MLP neurons of a small language model. Each row is named by its layer, matrix (gate and up: input weights; down: output weights) and neuron, and shows model dimensions 32-127. Each number is 128 + 24 x the weight over its row's rms, rounded and kept within 0 to 255. Numbers have three digits each. A neuron's up and down rows have the sign that makes its largest values positive.
Before each neuron's rows, "fires in" lists the words (lower case) most often at its 100 highest values on Wikipedia text that the model never trained on.

fires in: "president", "player", "writer", "director", "singer"
L3.gate21:160120138159147098087080121127122107153114129134138117139138126131122145109151101133138132171109121125156127134122092111129161197129102090155108133170077142129121160145173127089143111143137105147115085109104119137134145068115132159123136131142094167135165110143157132138116095114116146124
L3.up21:153138103163142144125134182154152169190150119127117111134102174101134112082160146136098121161148149147129113112145144117162101137065073109138075124193131107093095144152121107095095144089129147114139101095137144111143157134178114108129135143139156126107120133136145147101133120147120063115
L3.down21:169119107152173151164127159124178152143134078111098093102134122134121097125150113122127134118121144119142102157118140100200131156126137107149092151133104103113115127114141098139079126125114129135117093135090113123115173112154159085122145090127101182126129089160122153127134130149138126144

fires in: "of", "100", "few", "three", "more", "several"
L6.gate596:134119165135096128105090122085147113152125157146139125138125154104149164118141106122107125103116142131113103141123118144079126127134190100136155106101155150059108106129106127102162088179148140134109119124082119157123105168120061133099164137118123115101138120123112090090151165136109121108
L6.up596:116153138150126151123152116115093126149139143132147138151144180117089107152134134097132186130148147078148094139158132106112101159124134176139112131132163108126106141109089144123147099136140133138072134085119120132127148134123159112152126142163110078116180092114108106125136120131093067087
L6.down596:155108137139092122138090108127126152075130132117137097176093127125158145121120107140120107120114143166143154155153151085154123102157112140122102152123132121136124167114127158122131120133121164101135133132139129115125100173122154164125171134139122124107163138116103104128155122149105188131

fires in: "was", "is", "are", "were"
L6.gate668:070146142137133127165187158141162138141105128134149127146114123155097099123137098141089152125092152102131162162107107113107146116144159094118146114155137159143138130138132090087154128121137098139158143143147086146119144151136148147088172154117121139114126108078136178121081102141118154113
L6.up668:139114124126129126184110159097168158085112130066106151125123119157141131140115125076171132118102129130110084142124158127095116135126122084108147096146132145133146118126129135102119102077164107113110145134110146140149111149117129186112158131101108104079128086127094133144162109109129120105
L6.down668:132117116121153181139072118142159154121112131140132114106123156144125123106080102101125091089145093116122103101130152109131111112149134152136179124114140148115103131128093168117147080100107129120152124169123104137135110152118098167104150174132151147140141128196131098125112134148153130108

fires in: "both", "since", "between", "iowa", "throughout", "because"
L5.gate542:101116131109145103151142113117118160147107127140163126128161160095138142155114172144101145112117133131146126156147136123113137102106119143167146091160136144118134117139111160159128136158103143102095136123138135102152130062132134109134094152153110116152170160101122135110150157104137098072
L5.up542:151121092136116106151119147156105160155112149151128132110161110112152133146136155093149156099143106094122114181139162148112154125129154118111110130095101114137153155088141097112130134148118171120150136111091145167133125142125124141119116113142127138173107136121123130105157125116113152135
L5.down542:166086102143106133118144158117091119198155161128114167091132120139144159138121131115098151131139105102165174131110139154126112109091152107121117085115080107126136098136079145111156116152109122112131112164105133086149109140150088145139112148124128129091147127114148077162163113161124151100

fires in: "between", "both"
L3.gate43:118139162182056126121136102122108104163090175149169109114200154189102163116109105099132135125084127131135125094149079160121133085098129103118139111132108132139137097125136105144156137111161124152122075104086131199156086127080114140140127133101160135112137117128135126095168111141135101140
L3.up43:132094132104122152133147178148103159151158115138102134146151133107121140126138181123160165153140124145130142148066122124124154102151123102104120112165161162121141093109092106140117119107119089154106103127125163099166114139123133122171107126140108186136150146180130107118147107135149121172
L3.down43:187109089184097092134155144056160116153153140127105137111077109115129142145108129119082128161150114127152106111132125119137097133119145120171124100148141100093126080126139145173159130143124162126136135102108153120170141125147088149152150125152137130086164111152145102137100106130129098111

fires in: "married", "women", "men", "votes"
L3.gate19:130130137127100143128071125136147161074124123114124110105121158120152127111133144140136085089188118128110144106143167155156148129156091135121080089137146103135109080108160110132115090176125095180133138148146124164161110146149132161117139153128105174141118136147106101160152117099147131138
L3.up19:093125159136129115131100143111139150151106116169115171133123130112149119066141126125117140131177157066099104101134164145152138121094154141140117144131141116121110081161128134114101160109159154111179144129107133127103136139148144147133183146176124125151093163144121102129144173131146077124
L3.down19:112101123121086115132100102173134124103169106154109123110128109117157135122135136130113066145145121118135152144152126172106091134131140123137107117131175092143143125106152132141112130138128108150093152129089112185156162122139124173088134126114143156129145109160090127114146146141121094125

fires in: "to", "named", "called", "ranked"
L6.gate760:101139177145133139093103145120143119102114124127134091178150148148139135137153145182119125090090068110123150076169127144114122110155144131149170131139125108130115132113137138102125137097115142094123189125168110118129163157146160131126117108131134121081111114095143141110128156135100151154
L6.up760:158090124148094127097117093137086145131127136112123131133091161126146122113116122146142124142141145109120104144148099146129113126154079140071149115117134127115122117138173147176119138157156128113102093124114134107105151117122117133095101084150123150138113169097157111139136133113151123139
L6.down760:124127087158152106148084143141131142104137138070106143179110122123124121144081123130132142158158177140126144128134115124123078142147128112142151122109171082143137149139128131205146111105126099094127161124073127104108143140132115159126134083150126151130118130143144119091108132118100174155

fires in: "women", "men", "upload", "we", "weight", "world"
L3.gate421:106162108081100099135110098099094163146103126121114136117120144114076100102132140122084108093136106164108101147122142118099138147145113119165123144115100153094169122151110126111113124126140117140147104123109126144161135159096180123115112140137159123129135118165137141127154121147117077124
L3.up421:137105122146124115142140154149126145130135092146137102123129069133085105109130100108127137124111189091098137102112173168122081148141203136164128127144127122137126126137172140111111129149121140127113126099128142156134158088136096128091100114125142133144126114105102062136147125112168110135
L3.down421:096107119133137127077125160159170111136127139151146132120111078105064142116106135113124136095106141127079141083153141137128090149138156133132129135145102112141110147121159169171109122079103143126161082076115129118116105126153139142110111079108106146109140154122122098168155137145156113148